Weights of a small transformer language model.
Size: 11 layers, width 192, 6 heads of 32, MLP 768 GELU, vocabulary 4096, 5.68M parameters.
Architecture: LayerNorm before each block, no position embeddings, biases, ALiBi.
Training: a variant of Muon for these matrices, 7886 steps.
MLP neurons of a small language model. Each row is named by its layer, matrix (up: input weights) and neuron, and shows model dimensions 80-175. Each number is 128 + 32 x the weight over its row's rms, rounded and kept within 0 to 255.
After each neuron's rows, "fires on" lists the tokens most often at its 100 highest values on Wikipedia text that the model never trained on.

L6.up351 [151  75 128 191 130 164 182 149  93 141 143 121  48 226 118 159 123 106  77  56 149 132 140 183 100 129 121 133 122 140  89 192  86 183 108 130 128  72  91 118 124 115 107 109 155 138  67 114 152 119 133 129 113 146 127 124 169 125  98 105  99 136 163  79 120 100 103 149 109 118  55 124  99 158 166 132 148 198 136 107 133  89  82 135 109 122 129  92  80  96  67 142 151  98 127  68]
fires on: " c", " %", " "

L5.up9 [130  63  82  94 122  94 150 112 105 104  96 137 135 187  96  87 150 155  83 111 135 105  98 180 183 113  58 161 147 139 124 115 123  86 115 107  80 119 161 214 130 148 135 151 142 122 107  87 130  74 155  83 145 184 133 136 132 147 128  93 149 124  99  98 112 126  86 160  31 157  85 147 140  63  93 134 106  98 126 140  81 113 108 127 145 136 173 133 110 145 181 133 135 134 111  95]
fires on: " l", " s", "s", "j", " |"

L7.up387 [142 105 118 111 150 102 112  50  96 195 134 142 181 175 189 127 117 152 163 143 135 148 126 134 150 145 124 132 128 153  67  89 163 109  76 126 109  55  71 148 135 122 181 100 136 151 108 107 103  81 120 153 122 128 103 132 110 105 172 114 112 113 201 141 125 135 111  94 102  73 110 161  95 106  99  84 141  88 152 156 146 130 132  68 104 139 109 163  67 183 163  80 198 154  90 103]
fires on: " to", " would", "bor"

L6.up609 [155 103  55 183  77 121 131 153 141 126 111 132 103 144 155 101 151 151  54 100 132 156 131 123 149  92 120  97 145 137 112 189 160 191 142  71  90 135 105 146 106 109 147 149 158  95 122 130 180 133  99 111 108 171 126 135 156 176 149  85 134 151  74 120 142  90 129 163 165 115 130 216 160 164  97 164 109 142 148  97  51 138 126 183 138 155 143 150 107 110  93 104 166 149 161  89]
fires on: "°", " M", " C", "S", " c"

L6.up286 [140  83 151 173 143 147 107 171 119  73  58 105 106 154 127 168  94 121 106 135 133 116 144 117 147 105  91 174  74 181  62 119 156 108 161 124  55 121 122 128  81 136 126  98 105 103 135 109 156 137 127 112 153 155 125  97 155 143  84 157 117 181 131 134 102 185 113 125 161 133  58 189 111 142 136 113 152 155 160 145 121 104 160 160 122 148 187 157 115 121 135 193 106 139 159  78]
fires on: "om", "-", "og", " p", " "

L7.up658 [118  85  70 156 121 174  92 126 179 123 151 168  95  78 143 109  82 182 164 151  79 129 112 151 156 121 114  95  82 126 109  82 126  97 142 143  80 152  86 120 107 118  95 139 130 139 185 131 160  60 151 150 141 102 160 131 127 158 122 102 139 165 138 116 168 114 131 109  85 211  92 163 172 148  54 117 145  70  97  80  46 163  97 119  90 135 122 131 113 131 156 180 108 128 120 119]
fires on: " \"", " se", " Mar", " leg", " body", " mean"

L2.up616 [154 126  87 129 123 132  42  96 129  71 181 177 144 128 161 113  69 153 183 141 128 110 124 150 171 129 165 185 110  93 130 178  87  85 124 104 117 169 108 160 137 121  85 163 121 149 133 120 109 103  67 168  99 155 142 145  93 169 161 125  89 187 136 217  84 120 145  94  78  48 119 136 137 118 144  96 123 146 124 102 137 150 143 140 156 121  95 154 182 150 176 172 119 131 153 128]
fires on: "ag", "og", "re", "ur", "at", "et"

L6.up201 [121  69 156 173 106 148 167 125 142 111 144 113 111 110 123 110 123 130 104 135 132 134 144 175 138 139 145 177 156 130 116 132 102  97 145  91  56 127 111 136 145  96 155 115 152  87 178 157 146  49  83 127 119 127 176 161 105 111 102 150  96 166 189  98 123 150 118 133  79 126  29 169 124 142  89 115 158 117 124  71 133 130  69 105  91 149 129 158  66 182 124 201  93  99 144 132]
fires on: " ", "ive", "ate", "ough"

L2.up60 [173  88 144 105 132 120 153  77 151 163 106 194 164 163 100 185 152  85 174 176 157  71  82 136 141 107 117  55 135 152 109 104 173 162 121 124 137 117 138 160  84 118 162 144 126 170 138 127 112  84 124 141 114 132 135  70  98 148 150 116  88 108 154 172  81  49 119 116  93 143 101 155 107 142 173 124 178 155  99 112  90  96  71 110 105 147  91  76 121 207 153 108 186 124  90 121]
fires on: " to", ":", " not", " Succeeded", " –"

L7.up763 [147 102 126 134 179 175 134 125  73 102 100 104 188 119 122 161 115 119 165 145 140 163 150 183 152 144 139 120 139 115 106 149 138 138 130 149 115 109 172 219 103  90  89 132 139 158 105  99 125 106 111 161 146 106  84 162 190 127 192 118  48 132 120 117 172 113 107 135 125 104 105 133 152  75 111 206 169 147 146 156  72  90 143 185  91 135 139 153  94 139  70 104  89 137 117 133]
fires on: "r", " dr", " 8", " Dr", " Tr", " ="

L7.up748 [115 107 130 125  92 119 157 166 152 171  55 106 103 173 151  72  84 164 169  93 164 150 100 128 134  98 141 154  99  87 118 116 155 148 168 147 130 130 125 168  88  80 119 143 161  76 115 100 219  75  97 148 141  82 132 136 180  98 153 103 129 100 158 124  54 103 143 181 127 159 165 116 130 129 131 164 129 110 117 143 140  85 119 178 135 190 152 133 167 158 179 200 153 140  88 111]
fires on: " ch", " o", "Ch", " over", " about"

L6.up117 [149 112 149 128 177 147 179 171 100  85 118 152 114 142  94 130 144 169 160 127 138  91 138 174 145 153  50 139 143 168 113 108  87 187 108 113 158  56 152 163 149 111  80 158 115 129 120 138 157 122 152 119 123 220 176 164 129 124 164 102 121 114  80 149 124 124 129 117 155 125 150 142 153 119 110 143 100 154 172 161  83 123 140  32 142 161 113 187  95  94 107 165  83 125  96 134]
fires on: " s", "m", "A"

L5.up698 [164 130 122 134 146 137 176 176 119 105  97  67 142 139 119 119 190 105  74 122 167 126 157  85 134  31  81 136 147 197 137  88 166 136 119 106  89  96 132 145 154 100 143 181 166  89 165 119 135  89 136 200 133 158 142  72 112 111 159 117 118 129 151  85  93 132  92 135 149 155 176  64 118 118  91 162 163 148 150  90  76 120  96  70 134 165 109 135 129 113 102 107 139  44 118 111]
fires on: " in", " s", "os", "\n", " Rev", ":"